Part of a small language model's weights: 490M tokens.
MLP neurons of a small language model. Each row is named by its layer, matrix (gate and up: input weights) and neuron, and shows model dimensions 0-127. Each number is 128 + 24 x the weight over its row's rms, rounded and kept within 0 to 255. Numbers have three digits each. A neuron's up and down rows have the sign that makes its largest values positive.
A block is one neuron, or neurons of one layer that tend to fire together. After each block is what it responds to, as a language model described it from the Wikipedia text at the highest values.

L6.gate84:179089110149108123124139138152129140126167135127114138140124143128130127143139110118138139137111127093122129128128149120103170097130152099137139139133136189145131130169121109164109147117110090140107105142174119166130154120119148130113138118160133159146127141115133129097126110115169123107139124096123121133129193153162116112127142077122126100170117132121170122157123153143141131098073
L6.up84:136150138135123133127110107125136169120134129125173140100094136124118147165161155140128120119093096111131127119114079148147128151157139112146082120117094146133082127145086103091171097114152150128126079122147114122154144170095150149104126145122134114144127091118121152081121112096098162105143118107155163112134153143143060175142144156132135138153167099140097117147113125098106108130131
L6.gate327:110148158177124127149091095163173075124141139120132173096090161131141142149113163102153142130102128143151145103144131110140176113147170143102103119110133101134104169122112125137170119098118110086158163114133135125178108118136103153122142136089132126143142141101130158126143145142107124100159112146130125137133113144162134126173109150149070172124139176134134122105162154101127130139116
L6.up327:147168071107120133136158119102133136122143160091096099112143124060091103161126140096114145137098155165142115113097130134123165123120121096086099135129095111106118078107128101104145095100150142133121146164109131135105130112113116095135131120116133131114083136083153154093150123115125116160135118113119120103157133136129106074170123105098104143138161154140081099142084128116131177142126
L6.gate360:114110091104094133118146112093149126120121150120109122123101110106152146101122088129103108137129118149126111148149152101117162149112147140115177113112135132066163111098143135153133195099176094171160119127156155117133111117163140114099092184100122141105131112117125117117137083172100121094102110101112105120076135143134091139089112123106152092128126165137139147125138081111120117138077
L6.up360:138145138137120146165163129135154093168100145129099148134158141143116087114148153183109146094157138100144151172136123096118139076149128097131083112124110093128205117165121158112110163127118148142113150105118122146117107097116152149105185150167166127114130098096139130142109153155143082129120157140124154116169121123135143123149154122113077142115135112087109094153160122138119111146146
L6.gate369:083136144152099146145118159125126098127161155112165149118152116160128136160087158116138099072129102117170123110102132151102161158132135177130112190140117173142155143129137148153102102123140164133127151146125154135128134113114081085151119134124120148160079164130129155150135126106116089128121159162128130091145090111146123165177103107129115094161177104102067131123124142101105119124117
L6.up369:120152098153156145157115138123126106145105109025153130154132122123138109115117148111152129132061146121166148133128109125114161100145127114120174128143144123152172098190138119121136090147126091141128111146145094132113103103111119137118155097155154161136145148163150099114134089128142092127120142132131148106160190138158158086151129148132153176158153144148113118150160105135092168129110
L6.gate471:141132099113091124153147130140161137075133077112158104162118155105130160122108159095130132148103079174173130120138123145153137137133096096106151138114102141099144110140097158164123112109163082175164124095120117126147099106112113104158119113142141108136102110117140119169122186158099107154088127110138113144130085128152111120193136133107139131117146127115179113113153132137112133094095
L6.up471:116129134123130126099120150153160109129136188137133122106168104114100104144138120138129137144093165096153096116138123101147175148146172130121156149143136163127128162136098159111140118149125159108187167088136145128129150132105145137174143122101125167158136095124149124130101135117191141163156086123094138145125133123175122118119101123162123148150141148140130098149143143126109141131077
L6.gate587:124109105110115123102124132158154142116124147124161100088087119103115120104129144160125182079098136135107142124130134075163170072152132145132149116136137117153167142161149108102171099133150124098132174119107132166111153098125137140110162149096134163124119139080123132078178105170122117109122155111124128133150078122139151114143151138120087177142128169119098121157151088143168150164108
L6.up587:109177117103107102096144109151116154178174137124108134129108107114131133169114144114142132085125190165159104141080145109175137121115101133138120148102137093108113132125131135071170081120139138117101179097140113127114158131123143102102102113117142112138106124092156147135190078173103094129135136121129106126144100128138074119135177115105088139148107136159121111153159149090178136161108
L6.gate714:180115118113090077158122125165168103104160177120078145107114145129144136118101058117147126122099138134125112085116140157159146108112144136106126113141154134103110153136112107175140129137151142125165088116101172186092112137106100141145151149119136156096141138099116122110176137144110161142104121096162118113150122132096126096106089112165131138115175134115103109144153121100118152122133
L6.up714:161105133109120137131127151152132109113092158144122140150150104136117139117140130123136117157155159129133122122172086114099128146151112163091162092087123110126105095122146107164121129135147180129140156154126111138151122106147101087160100107159090136147155125106137129108138096133145126088144100109110149108129072122115156176126145096132160112115117124111107118125125098152106148142153
L6.gate716:112119143137111128143123107135183162157142127133089130121163124079107162155125126103151143168144173131154133176146151131092100112122158098164098113107155106136137154122124112099103128097127104127126139167143116158098123148112150071160117155164106125093156140126154144149122155133146118107105136156176114113101132125159084149092113108146148105129112162141101125130125141089121142132101
L6.up716:169162097133122114140099111139161135131125099125105095087110124081114128171149120122143135159166147093116114125145169170137174144160137152135112100139133110092140115098119155146134116128129104167132170140105122090106115114157104110142132108116121155122153146128174161102133143120180175138132155186137114080152107131128116105147162145129107109122117141154089098122107087136107056122112
Year century digit. The second digit of four-digit years (the 8 or 9 after 1, as in 1804, 1956, 1980s), especially in date ranges and parenthetical dates.

L5.gate27:103150085157112123118178107078180140145093104105128138142092136082142149124124143092128126137150161128137105129129124177152139099123155138141165157165138113140164138130120136131163130110131117116073151143141152112105122138135139119142148153112119184177175144124116131160134070108151140101149097142100146135133114115118110149117137129154143174138114155117157129095100135164100158116128
L5.up27:105157089132126101116143189084115149126096131145136123092121138153151133162160058125145115131123149139137136130153146119169121134120133137145130098111133134124150064138112131151102129139133127100122115111157177170141132132092126132120136119151141111143147100113152092123115110119132158085137131130146130210146118132090133124111110111079115104143143084124153131152094118152095147117069
L5.gate32:149110108145111083189103144128175073113130094101103139108145167091132143102147148158101126107124110120133127129144126158140150159140125132148141143113101126144126117170153122162107125124143118121106073139139112128109100114120126120128187146186099110157105144135081137137153107104116123112117112155093164126141128087114127092127097159060117132132126126098141132092155107135131109119133
L5.up32:161121124185130105126129134093127119132119139147118137137111119133145105153087139132121105143110110110157058145136131135143100120112088142122148170132126085155097147104140122127140098137167114129131136099128169132107145186125136119113107154129110143144126117145116125099132102141159158111150125157101114106142105143098076189115120088139085195148134092125147102135099144108158121121136
L5.gate220:138116140147141113131104111100132083154119125100144111078118156119136155113135076117139124106102154124128152120120142098183131156113099161124116120130171122096104085115069151168122125135106161134176140108106133156119069123147133141103169162140118096132097177157120146059138135126135127093114095160142161124125126134129144136090143149175136095174120126113139116133145139159108069099131
L5.up220:165113112147126141119127133132137116127153143131065075103098092121123117138106131155171112151148159107096126109142112099076157138118134146134106126096113115126114152109143082125080146128081160118149130122171156133127096069122159134144148106127126130084135099112126090129142146117114128098095136127132097142107127138129135135124119142119127124122125123113087084100126192091161071080082
L5.gate381:114109104164083116140116089162161100147174139123092132164113119102121145108125104109091140151166127106120132108133124097119128147176122115157125109153142106157125138138098138129108150107110101134126128122150157196114120127122106146122123079106144125162120152171120102061113093079128104161139120089154125120127152115127145151116119116133109148121142144136128132140121169115148116105150
L5.up381:112076129157104099111122119131096145149111144159101132136122084089134123135123102130126158147133169108141112106111108092105087157117122125123150095148168150106127153137101160145094155125098109121163186137113123125130142106135121103108131121143148134132149136140080112141140133163077150158078121131127131153153097122136159172146104063128155128121151138122122144121122113145148131153104
L5.gate624:171171107119143115110130139072106124104107145085117176134130147110134119113129140107157112194148103118079106148115150177149137135146140124120125148131093151144143169165136191135085102126157165158118094113118170155122123112140104118140160130154119161127094169125145140127156140112148142140137138098132130118092115131165098095104155129138085138166178109137138084090139054107110126129098
L5.up624:142180139151133117096075133160119156144137125151091114116110148123138158122136171107134155126136129157112141182112135152171110146135117132132078136095101122121122147095170123142122122122119141098127137161125099159120149141161135097111098118105110114140130147072166110113136142118141110074196145057097095178144132109096113113121158124124124138149135109124108134111101167126109099133114
L5.gate654:140094145149055085163113107102124121120091176098119118108140109081155145144127107100118124146190130107135118144116171140156156129148114069112128115156139116126155132137124127130137142102114160120133148162153145154108129140109110100170138143179146177163115140136143163127111085119113138112127109164122105158144110112098133147106170125139100091167148096108141117095134093114084137129107
L5.up654:111140143124127103174146106120131105147106189096114165145108145075123125116128148110162128091153110094184153145139092115128139126179116109084100112100093118110160130151135135163146114129132129081123172155136081129145104131172156145144127113102151149132099084126121149120134122091140083085154094148107124088125085116137097150145138158127103158118126142142130138132129150108180129121117
L5.gate672:114148121131123125125111124123120101120076130137123121117090136147121129102118122134115128119133131129148113113145071173117138141087129106102148158147160107083101116093164133170135147130146126114155111165130100121124136125144122180132092146153103086163116127083134114072114198131135123111121137119099150134087133108083084096149123134139120124143134139138134171131158124123093153133119
L5.up672:139136135120147155137156169081148125140149059081153087101096116113144129157102092145115103137128107089113144119135086119086102146145177134100116147122167152151092110123121117119107136106104112117096104110127132144165131132111133113107162128165132138126152113132114146113123114138136104104095135140125100158186149168125108096122112087148136133133122108170138140135122114138122133106143
L5.gate763:157123126135127093152094123174118118113135132132114160113133139101141120114112156113113091165133123120116120159132113100122148109149096101150113116107118157110133141098129131090183112143148137118088180109158121155079106131151051142114136117145138130164136152107148158119174128181127127159121137129063121121116142143098103149128107098123066108137099167126096084108118095119095111106122
L5.up763:156160099168093116150135147118124158108116113095140081130118131116074107116127201134111103110152146105148105130103114136147092143101110135134140127127135182147149096080086166165164130166107115127103152119133056146138139158102094122107117179122109127148167146128142148132112093157177159156140135128131106127155101133121146127143095126129137134136095152143122137117115121134161112134096
Biographical descriptor slots. Tokens just before a person's or entity's description in biographical entries: "a" before degree or role, "and" between occupations, title-line breaks, year digits.

L6.gate12:117116150131073141129120112096154102159137131156116088141124115148114101117123083111115078120134102111120200091142127121147099150140148126160149088127146127129100139156140164122124152127109188145110110116139113149146140118144115151101137139117111107129125118119145144144110116137136146100149097152100108166173125120099093135168126144136150123186140140091167124097095156141139155107111
L6.up12:106114101121118164146124142123123117103119122073099142131093117115096117106159119156127062130139111137126158104097139123146133103142114167118124181163138093083125163156137150152100122094128115151127133096133122080132129104137098114129179107107119160132117175104153115108150118085147140138103105121111104151124143134149148141115159129128076105088123173146159132113122134142095176081127
L6.gate284:132136117158083170095110140122167154132125094102163160112097169156133100112133137128159095194147165130158129138135123114134158140179107149102128132101134155149119153089119129122155142112101118136118160147108144136138089119133122121151173150138132126132089150106080110114100138148094123136153102151120133089169145111157102183126136126090154122111105149147160131105155147117174125134148
L6.up284:069151092140129120131156081103162127121153170087111154101146187124126121115101130124091109110099110102129188137146119112123130163119149117111159142122129164128104162148115100141161122120138117147174149120091152134114107165142158141120094141093133135137132092140161082119153152161113120096131116146114125114121141110100118110095161125146130110085124089081150144120118143143121175133116
L6.gate287:147151133145116127139148114127143129127099126076133153140147138062159111152141104137138094120136111089129113110114110110121151147139156125132134112143125123111134139141129144125133129163152119127084124127148098141116096095139127142166135081130128097160158150135086119148171127161112093178140140195125120122176184135116116121127137112142060114149133116144103145147124128093142130116111
L6.up287:166145157108124139141138125174169149094144112152136109144146122119144106171152120111108104149131113134170135120112110137109188126129141096108120117139169116120127117132141163138164144141101094113136080108138111141103120119178118124127115164153096138135113159132149151135108108171121115128150129115117095087146160108135121103150141105147131107157125134106123113110137114075083121102121
L6.gate323:092148100144096118168126068106149165118125119128134167108130127124122142092129165136131141137158143136058132082121105127103139140128117130110141117125137140125163149088125112072138149162133146094115154144097119159124162105140137113102147141122166136117151145138115158131127128120119164143098113117056137115077119064148164155109153117142145126128147164165162141153109125105108070109089
L6.up323:137165141112135155108104121093141135119135153108125132143106084127132128101126105113116146145142110145137120103159152053100099115153122135134133092143144160134183139110155116110117148130152097109126152103114104129092123154095168122111171103148088117119105136084120161107112084108085164162132142149103127100160134141126142176139188115146133119134104101133111151131137107117118118151119
L6.gate467:152093115136090133141140122115160146119111154092148133138109125076142090170165145104119085159127115097121144110108139146110144128145137122115096126143142096155146194101148127136144155100123173094137126113132092104095114120147149103145124117103177122193131130129132127157131162143081132151164108142081116123192149118142126115114157109140086150142105123126159143117111137125106135118123
L6.up467:130168092127119143121090078143152135154124138115146098151106152102155123117093128131130115139155137082105139127164091126128135186147153092125119167120150110111115120115132109160137164143143153125102170114169159159142142140149128132130135143128102084131102173143134117119105144151135114138135125169099118105162184097124113137121126134122122113160140119129137071163147159116095143104085
L6.gate643:107109062093121102136143092094167138130118081088071121091117129156174156133098149152148087153084125118140130126127125138119122117126128118157154141145155118127125123131137136164189131117147108124111129116075144138101129095168118148124107075099149139127093142139131095119119175130114088164124123109150147101155149119119102154147108139147115098108111157124127114142117179130152109167128
L6.up643:074144145166114157121141147113183114153124154141143144157132141157169113155135135142117175133122140172138107154168129150117125153159165120128098150162112095120135146118115148134125139153165152089143120123081137175141069162113137127167130100175135130123121090156146117134151154153088108115099094149090154134138149132094093104133139100144091141157136137093112130087110108095133136146175
L6.gate719:108131134157103147136115095139173107101131111132155161131090090113105131113149160130104104126126149140111130154122111127129126220159120055103115119099108143166132148146114071187154139147119151129088132137124112102139098156076122128142133172121131117164107114123136164164120138156159130156129092127111119118135087112125139153103121126094151095140110165124111139113124142111121130102117
L6.up719:099149131111120165137080138141162114159163144103154129156103140120180135137118123107134135132139101117084164149121050141105167127151102099125205126106188143103149152131132115150114125108132143125101128125153137193130095137134137087111145109144120147147097130114092128126105133151131103126142128140146170119093119134096129133127160078167118117132131143109160107173100109123087103131133
L6.gate801:128118091134141129107117103098138137106116108115123138159136105076172155168139109144126111128133106113113131120111132125145122140138065091134118104139148147123120126124106122124153133081139144096127161094142079132115123081170099121097157112123121168164130167124145134128117179167118104155179138151110145126146125100184082119113149125145130123143159112149138101161142138058081119082137
L6.up801:107089138077140095080124132109170112146138100111133134155099082112128147097139119114100096147082133092101129112166099130107102115136091126133123113176156138160129123096120106141145149159119136173104096123086131145161117093108181105160130083102161145144111145137124131125103142126167129161129102139089161121142160138149131157132108133140094074089150120136095156173174083140107135118125
Descriptor before occupation. Tokens opening a description of a person or thing, especially nationality words in list entries after "(born 1960)," and articles after "is/as" (American drummer, is a, an).

L2.gate227:159088137082096099163085104142101143170138144134151119109173105095137141089100129165132101136166118104133127101121099149130124127141098135158121106086115139085132118132125105127142170098122119096120071134133110135123136120118111147124144122162108106145120123123136115120097173122125139098148129164091124135112146100115122124135127101121124144150109129118128103127109158125137129134122
L2.up227:123145118101159133136139102151131098113178132135107160119177190102174101141127153120147150139126142120115122164077114111134125123154155137098126143118133139161099107111126139098128139118137153134150137105133150093102141152125166135146170117124082101122120071124152162129144096124157141085155190116164110134101122161085175052169121106134145119115101148157110081139148149107164083102144
Date and year starts. Tokens that begin a date, mainly the century digit after "1" in years (1917, 1787) and months or "early" after "In".

L5.gate177:126121148146141105132097139126168128134119111127173162171129077143126144144140102164165129097116143140049137121120149171173108145124133120094138132129162142162131161131080188157116115105128124151134130138121154150109115134129108114121127157105137080109126119185141158150075139091111181119108104100130137144104143145135102133111150163118141153112132091144097167106130121104133129091116
L5.up177:166140141103129132121120137114134134095102123104138172128161122114169093135162141138148098124150128102097075114127165123172135155180156103175101107101120138148146135134142134122131116131135077095137110127115120150140129118102091113145159161133122125185113149100159124108127123112131147145082157134167157146120145093115143129155085145115086156139137121118125142075128130120133116104156
L5.gate254:131115161115135117152117141109139169081148126130131161123115098095140158098098196133097149121144101149095160151143153102114108131109116151132153107143116120125095140080103138132141136139124109080119124135154150164102111145091135138153095128139126168138101127152179085135130136134130106105107162112111149120133152133127134103143111124093124113078154076114145128143142102104125130117127
L5.up254:119098140095113134142090117141111153136126089118123138117142128125093130121168120124144131136145130081126095137106173118089131095146138136118111089144136133085138141125123157147115150140116167120186113139132129099142103151114147106120109134129106121124140119108127179140083110105164147130108174097151090108131128181141149124087148123095088174153161138091137157167127132142147128121131
L5.gate325:148110143078100126148054093123131122121183110120121147154107120116159103109133132188113106114075136131108165094126086131133134167135098111147126144130091133125132144120132162140144125136143118158145118084147108124123085119113102124100129107121126144123156119149129129173098158135131141099155082135147107110124157130140136096110118137130085104148113138118065136119112122149198103118120
L5.up325:120148159123104079082147119158145163115108128126110144132075107147123089177112074129111091121120143152084135136112132137088132137132109115158094118105112141115130119126138124098119115158121134120156128075174107138133124153153142112132128152144103131093088116113139135176159176126139112158167152115133143115115139155162163159153092130107085138115158146107085108134149146140120151123139
L5.gate387:105073162100134064170170124189088162149102107122149159085140138106120167130115118128090111142101142139124106085098106105150081139120124137147112145161130156130103122122112126149151117141152102136138091117125140121147093175150120084110143112173162105124139171123128131146114121173128129153136106130148086187169157137167125115116164146117133139111116126148142159098132106116163126112127
L5.up387:132144094137106136143170107140138176101049136126167133153127157163072118153117140135163137109127126118149129118140141102136130099132177140150075133145200169151142135145123161108157155103142076137149154163132135133135134162105147122101124079081112166096121113150120117089143144132105141160138157100187138136104147131139136138157113153137084130154104117105117120096093118112143110087114
L5.gate421:112131121150181111126145132176108184122121140116146157116135117126140177156181129130129097127175114129103108080151117072140122161135135127107065131138097131118128119084126126076104156114131120134094130067116120137103118155105107129154146138156151129148110126126147137116172067104135220125104124119157115148134170131106124121165108100131145075139167132139106179092131116143112156085114
L5.up421:094111114139110168117180170146162121140169130096156134115155136126128142112098109099106160144171149147137122093172118134109143166107171136123094119112126164104128093133140157106126118168063096138155113126106134107100090144125160075143145069156168141112119143194133111128099140099147111123140120125126123156091150084141132131157116146136134144102159148133111135137149117163121148108165
L5.gate574:106132142156132103137154116151122164137135143173125139137115124130143158169165165118111106148117073115095103129106137145119137136118138083133119141155144131139136118111147109135124124110147142102130146113127140106115107132110133148115125135129144122128119152120135165130160137107121125141140131131127142101159152088096144129114152115115112129118103136114093212177091109111143122137130
L5.up574:112162096123098134141162143135141128135145154133104101134094125156100136133165136124165089157154094150110112134124126166103090123120152161093131125117134174141143123128106126168112115154134169145110140180146110146137155122134134203130146099122136076149115153155113150097120136092144116115109109112130117090098142135145110114120123141165130121180153133120041111128136106142061095139120
L5.gate648:137130136186108111140136134144159118148143153105111121115155117113114078144110126130134144105110164099133113086124156121140128121115108162130130140157190137149117114123137104077133132134139107109177098097107169138138148118140094124161132101130142103097116136127148141094119142112136167144147133118157166131132187144129113169080128124116093130128140115180157141155127122145144170126114
L5.up648:133109106097123069125140141118122164112120107127082098142153125117124137111165122097124120159129138089139135124113146131127129151187101130136123077152111136110151145107113180189123127117127164128083177147066166133142127127121109085117091120124146119169120107130130131150117148143128116136066122111108119112120140101115135100097105121110116110136106133158117089102136091156140143174184
L5.gate685:114122131119090082128128098097143149135087130122161116144101176142141113100102156123148099131089158130165147076121091125159129116120122120153116128124140125136084140131118145141201142135100092097097142130151156149106075095097170115166130117107116122098136113126124106113097110114164151109082146124152086171137145094118138090174154120161143107115118140162088109155093134127133113156091
L5.up685:123087145116134127144145125111138136100158139159148169148173167136139102122121104122109112135131131078124068187126118102113154108147142167082140127133118091089176191114111133106168123118134075170195129125136086178096113151170097110113101158143169102095120126130100143133146175134117136122143079106176144166139110119114168114106112132136135119140141110123162130132149150136123094110119
Transitive verb endings. Final piece of a transitive verb, often a suffix like -s, -ing or -ed, just before its object, e.g. raise, sends, gives, binds.

L5.gate377:127114128156129110143125126130120096144116117082082135138155126087129116147109147142137153105152126111094102137131139119143162145127102104138143110137142168110129170154137106116126162188106161115094167140134116167105116088123139115139151062131129126085119152109130148144139108145111168118139090090129168140127124169089169082132116120110103145115095115111110146147152156123144117109137
L5.up377:135140142133106119161149142164104112137146090148167135136154081090118154176101121143161130124123147117154144101088132076100094119120143129112118176104136131141123142115123106159108099119140112123151111141085136148118132130158067100181140114108157091111135129144134150173177086087107114100117129111142137150139134147140133158111080119110116100151146105155126084172124128115186118128150
L5.gate488:148100151119126146142131120144153113129118118100109090094148131126144073140141135123162115111133112121148136184105086106126123104152103106114107083127143114120122143118118114151137151119155130120158114128105112167127071094097094090157107139114131126123093142105099118124138127171131159106128115063128129075096129153115091136152102139159146137131108172132108151136094092119126161131191
L5.up488:105122117115116127105120083093129194161094173165109119165113155141131178173149104137125128107127138135095144092132162123167125105087153113151129115105087115143126154117109134110138103119134139123092171122123124125103106105176147096161171141152145131145129137071160159170121127099160148156184122112173149183118180146141108124104126139144097145144134072105120106166113148157128165142144
L5.gate534:097169109140131148119121118116155147161161112137141149116115143116124120158162126183169107113104118133133119085103129152136140133117147091092126157120118126167124155136093112103127112100133128127113129130096157176129099121127084138158120133158090141121087102140128162125149096069148127181139109128119121096164080121102140094146124095165112121146134106124132095107150166164120129120148
L5.up534:119144118146183135117104113116138124139135133141151126101121173115087145103136141138084075051156109156128149146145154147175152118113126162142152166133161160085151103160151109137103121145125147142105174172143152116083129151115089157179146167165142091115134135104130126148160135157115185121132124115159107144111127125151144102132118123121119142124143124146074103144128138122124148151139
L5.gate604:153116108187118147235128139129135151127126153134114133111138134144150142121129170102105145167185133093139128139145164127101138130110129087143133153116149124136156083142138140144104117135110096140066126143112075140129100136138162077094134138132084122147162080119144133123135123119141159115144102167159133163100143143170157073124088093124130089125152118137149131120102137169121089098135
L5.up604:115134131118109110149120158133129098160168129126112152137094142134137134137153122152111148131142117121164145084149164144154171150130137160109129162154157084158142126165143126107130087134135130133146156154120130156121126166119117138156141114131113115119090133143145164136122167154093128120074120137125085113101115159126133111156168135120156117139100137151102156079112114135161132135104
L5.gate612:155118115142139093160142072184120117152168115164082124137136130099155145104134118110164107168158140091123105145136138130127121154108090092162135130130127183108121110121127114155146160090106112189148158133128118118121098066122110104131134176133134141143089160164163109136108136110151143097136133076180114120165130141137180130164153091146156122142148119119097123113151111120097152136117
L5.up612:166121154115116125160122110137125126121146117148109129088133160147134122109101157133109136149146128126113191129133097133139122140145100130137163133122154123120144128110123158150117139129125127105155088078115118143087160144156128129144142104140131098138122130123134149196121126133154137128118172095121109152101099141160092159128134123102187102143127162121127145128173115105174166109136
L5.gate682:126121126092116134159098168110133155132116125155105148119091164126146133134096127142137114165148140172133169119130133144117131105133112098108153169178085165117109147160104158104154109142156146108145132129112125153135161108119145159143134180116088118093104093119133142112159153150141169138105129140120135114138105103131098135120124136131148138127126114125101102143117116096084164126141
L5.up682:107072121146127108122142129095093114142130131145101079104115113134142105112096136094148105097119124164105137112134137149133135176172099130134127145144130142123149135126121143134098164133103144103133168118118174102103128085191120128158137155098091071148125122151151126114107098129134118129121124122106167112094132139134117152144099133143100097127139132162128134157127130131180117166115
L5.gate787:142091127145119162168157143139123129156158121109090126130155103133138131152102165143120140125111139101131165170115140088115144147131162159164125092141113136099112093131130147151126085107149153120131121147171126135149116083180103117147116123112132088129143162117114155123100134148117128085117146137086156122130154110132072146145151125098161144132099137137136168125154103197153119097105
L5.up787:112128088136122151161133126128128119160136117098153140127119122113105114075088160154158124174135117105132152125094142144144128160111123115100133134124130132143136154073119142145131134132101148117101144172083109154147135122116110141074123115118136093162098124120123142143145123125147165128136154071176120157125152140082138113120170108135124118141137091149119161088144107098150150077134
L5.gate792:135080134170114153181094127174162123150113107139170091093124123147100132081150106117144104115094156140124099114088100117134142139137122120134108154123085182125136128130140088132143136149154116124113135139146104126080112113165123148146138127178154071114112126112156103105156124152115149123107166109120117135084088117136161149114146164135142110137147128115084103102155112139151135141140
L5.up792:094137117111110120144155168143102115148117118117127116122156123132099146128145143124108107099114100152126118158115116129068139157088120113123068087127089159145082140132069129139086151075124102105137136159140137155114147137120125117136173158088130108142079159145147140151155071127143180135152084138130126124178136134152111113130125107176153122121106124136113127077158112153110172114131
Year second digit. The second digit of four-digit years split into single digits, the 9 in 19xx or 0 in 20xx, e.g. 1|9|28, 2|0|16.

L2.gate496:130100144145122123132107131157079143122104144112148150120078105148137153124144125093148147140126130106108103128161130125139149140137083125157112083120145097150135140090127184142118101154174153127149156160130144112148153137109136110158146117114171116140092133157135131131156139150134139123130141084114118102168143152151147118119137140151131148109173063086132135110136122103116127144140
L2.up496:116136109068121076111143103140067084074154112123117171138135123092104113111190088126103138122133127058145112126120117139178117153122137077120103105116118111095121123134103150084146135108132094148108145175120118164151113102136183179144136123123111134145119087127108145099116148151154151107115129127138152136152141125143105104084149128173089113151161111116148140145138173097140092121141
Verb heads before objects. Fires on verb stems or endings that take a direct object next, mostly after to, a modal, or as an -ing form: raise, visit, pursue, offering.

L6.gate0:117131146117135118150145115124104158152098098141148117153130189110121129120116097131164118150103141110172097098118133122149145110126118157085151141145160170155113105186117171115142086094162138173166131158118106115127085161145163107124114150087162111095114125111140107150128166167117151163127115142158113156127189134158149112111138165152117124138158098116129144120123142106155138138133
L6.up0:155112095145103129161103106122130152132109160116148143151124108102118140133137117176092146127122149109118097126129113120130159166141097156121149133127156129111131126163171166131199129132122160174107121138150112138099117152137148117091144109132156143113093142130141118136146183155121162134123089121143088111125166134153153111106127104174121111106122125115119155170147173080121139110115
L6.gate39:130103120158110107131125133133141156158157123135125141141146167110121149130123107120149110127106123126085162159131123116123142129162117173086107126173165134144167138171119151125110129149117123140159109157174117121089132136119126112094100153141152108097163120148154104115151104126141194135123132141173134118082159081136133075148129114145125128089129110121126147116110118150107113131095
L6.up39:126102155115098132176119129151096127150085171115154122119160132114134143135142111090124100139082135130176080139134142161110132112108143121129106094122150102128069168174115124154121153094140121117081150102108144163085160174120181085126125115141120134116134110115090137174143189090126146133134151122126109170054151114148148135142122108133083123147109110100143131109149117114122122114129
L6.gate86:113099183097131113137161125170118156140101108126157110099172184111152151137138135131134115115149167118130115123095163127113109119123121094163143105157173110126161102183090165123126124102142141112158129138158150138128090181151131103105104137152127109143109140111122118150157125132124117107127108136125148110165182116180093145135117152134099173111144126101117111085125126158118160087144
L6.up86:128094128102145133163121115170108166137142137121124129142149138119165146087146163134126142167098139133091112159165140129093148091143097133096134094130137138108095132128128122175118107151111115108143147083142130104148119155098095122126179080130154109134085132124119132135155125099149167161117118138156111120116139071111150110153112155092095132117127147103135149100112138149116117126139
L6.gate132:139105167119106144154118100138136123108130096129162127157156123144119113117096142162112144096125103105108147091068115139120095106111150158139127076157132123141062132090178120160142134124135162098104133161154136130138118108104117101106185141144125131162150139146095154130120126114176157131106162128153095123108109164156116102139170125124086126148162131164143132116154113140096101142136
L6.up132:126124152108062138139150154136156123132120067152133158139163141089122158141144171149130130139138111108151119098121153137124129129108123096122148090136125133149096112096117146100095143134111094114149147102141172144113094126125057093162121131123095122112159127150119161123144151109121128084090128114136168155115136136102145137122127150100148130154127139176119181129148152127112098106121
L6.gate221:145090149142149118150145123094143126149124096122146136104150116128167129142181127160140122125126135135129084146165121130121105161116131109136161091152154134143112172098133134108147146115119108130137120163146113177100113130133100167093137121111168057086147172136088157142138157128116131145128104186175137133120177143136138110123176143165113133150167148141100158075168105140110120131122
L6.up221:139116100140140122139178155148115161138102136144112143156130133115122112119111114136152170130078101132165125140138152126160106133147112170148151126100148146112138080137111152107156132127108133096183127110115095153117129181105150117140156123123134131146126133175089179132084177146149146155168128097154142120169141127104138103105098111138137123143175145178148137123096148169125107132168
L6.gate529:128095139070119104169100144116093124122137135097154090149151171097131130129115190091139162136082160144169097072112098097091110154102123148122149132139169116123121170170128123124153123101141136127123085117143149113088108124142170064114135125142141131114100157155142122183157108113090150105160131112161155126099155109113148098130099085077120135112152162122102116149106113141143167140132
L6.up529:130075164139146078164114111166158120131135155114135094108149121100099106136127199139124061129107125157123105107131101133127122162136132153138116110108175161132104138151155150104144131116107130147141104134090140175102100166151110130108123119126162111129160153117101184107144115162119158142136129145120090109142138127123136123120112109130073144137113146121133160111118125141102131090144
L6.gate601:119090129121123133140103122142130136142135058096104121137097161133146142083182159087145110111125130141123135127144072106140117125115145111148122107171153159153092120179104129119129123142114156156124122160144117172091112172128140095130113146141169110153158125150130119145138157169178114100112129081151132141143167095107154108131147150105080097106120140143124144127154143130113128121155
L6.up601:132137110143138076136111124121066104154093168135133161134181153097160131139116112095129125167124115059119124143125140125134148119148166115112125119161192115159099135186160107073175134117158138141123133147131134083122115140134166110148102116086142152143128074102119114110146118156128092159150112104147142123117134121113137173165132141103086146088113132137124133084144129115099132086099
L6.gate800:102116174140088115122136112121116119118135134106173128117119156108147112139125129177142094165106130102140090114159129155117124137097124122113124136173132110127141116153142140107140135111122113136146141170140137150091115121145103073132099141144162120098124130117139117122112150194109132134147111113165111163101135161145106109133130151101138104109139112091121129081139128121126143150175
L6.up800:156140115149111147153112119160118117126151113147176126178141171165119136102134165087134098121104127114178139147106142126105155141089131133108090133131170154153108117182130143120108112092119161146081160136126122136133116161102104126110139100133123172120134122086122103147139156107098145170115168130124140118124100113117107145114152148139150141161120122114185134139109157100149147108140
Main verb after subject. Main verbs or their first or last word pieces, coming right after a sentence subject or relative who, such as called, wished, affirmed, explained.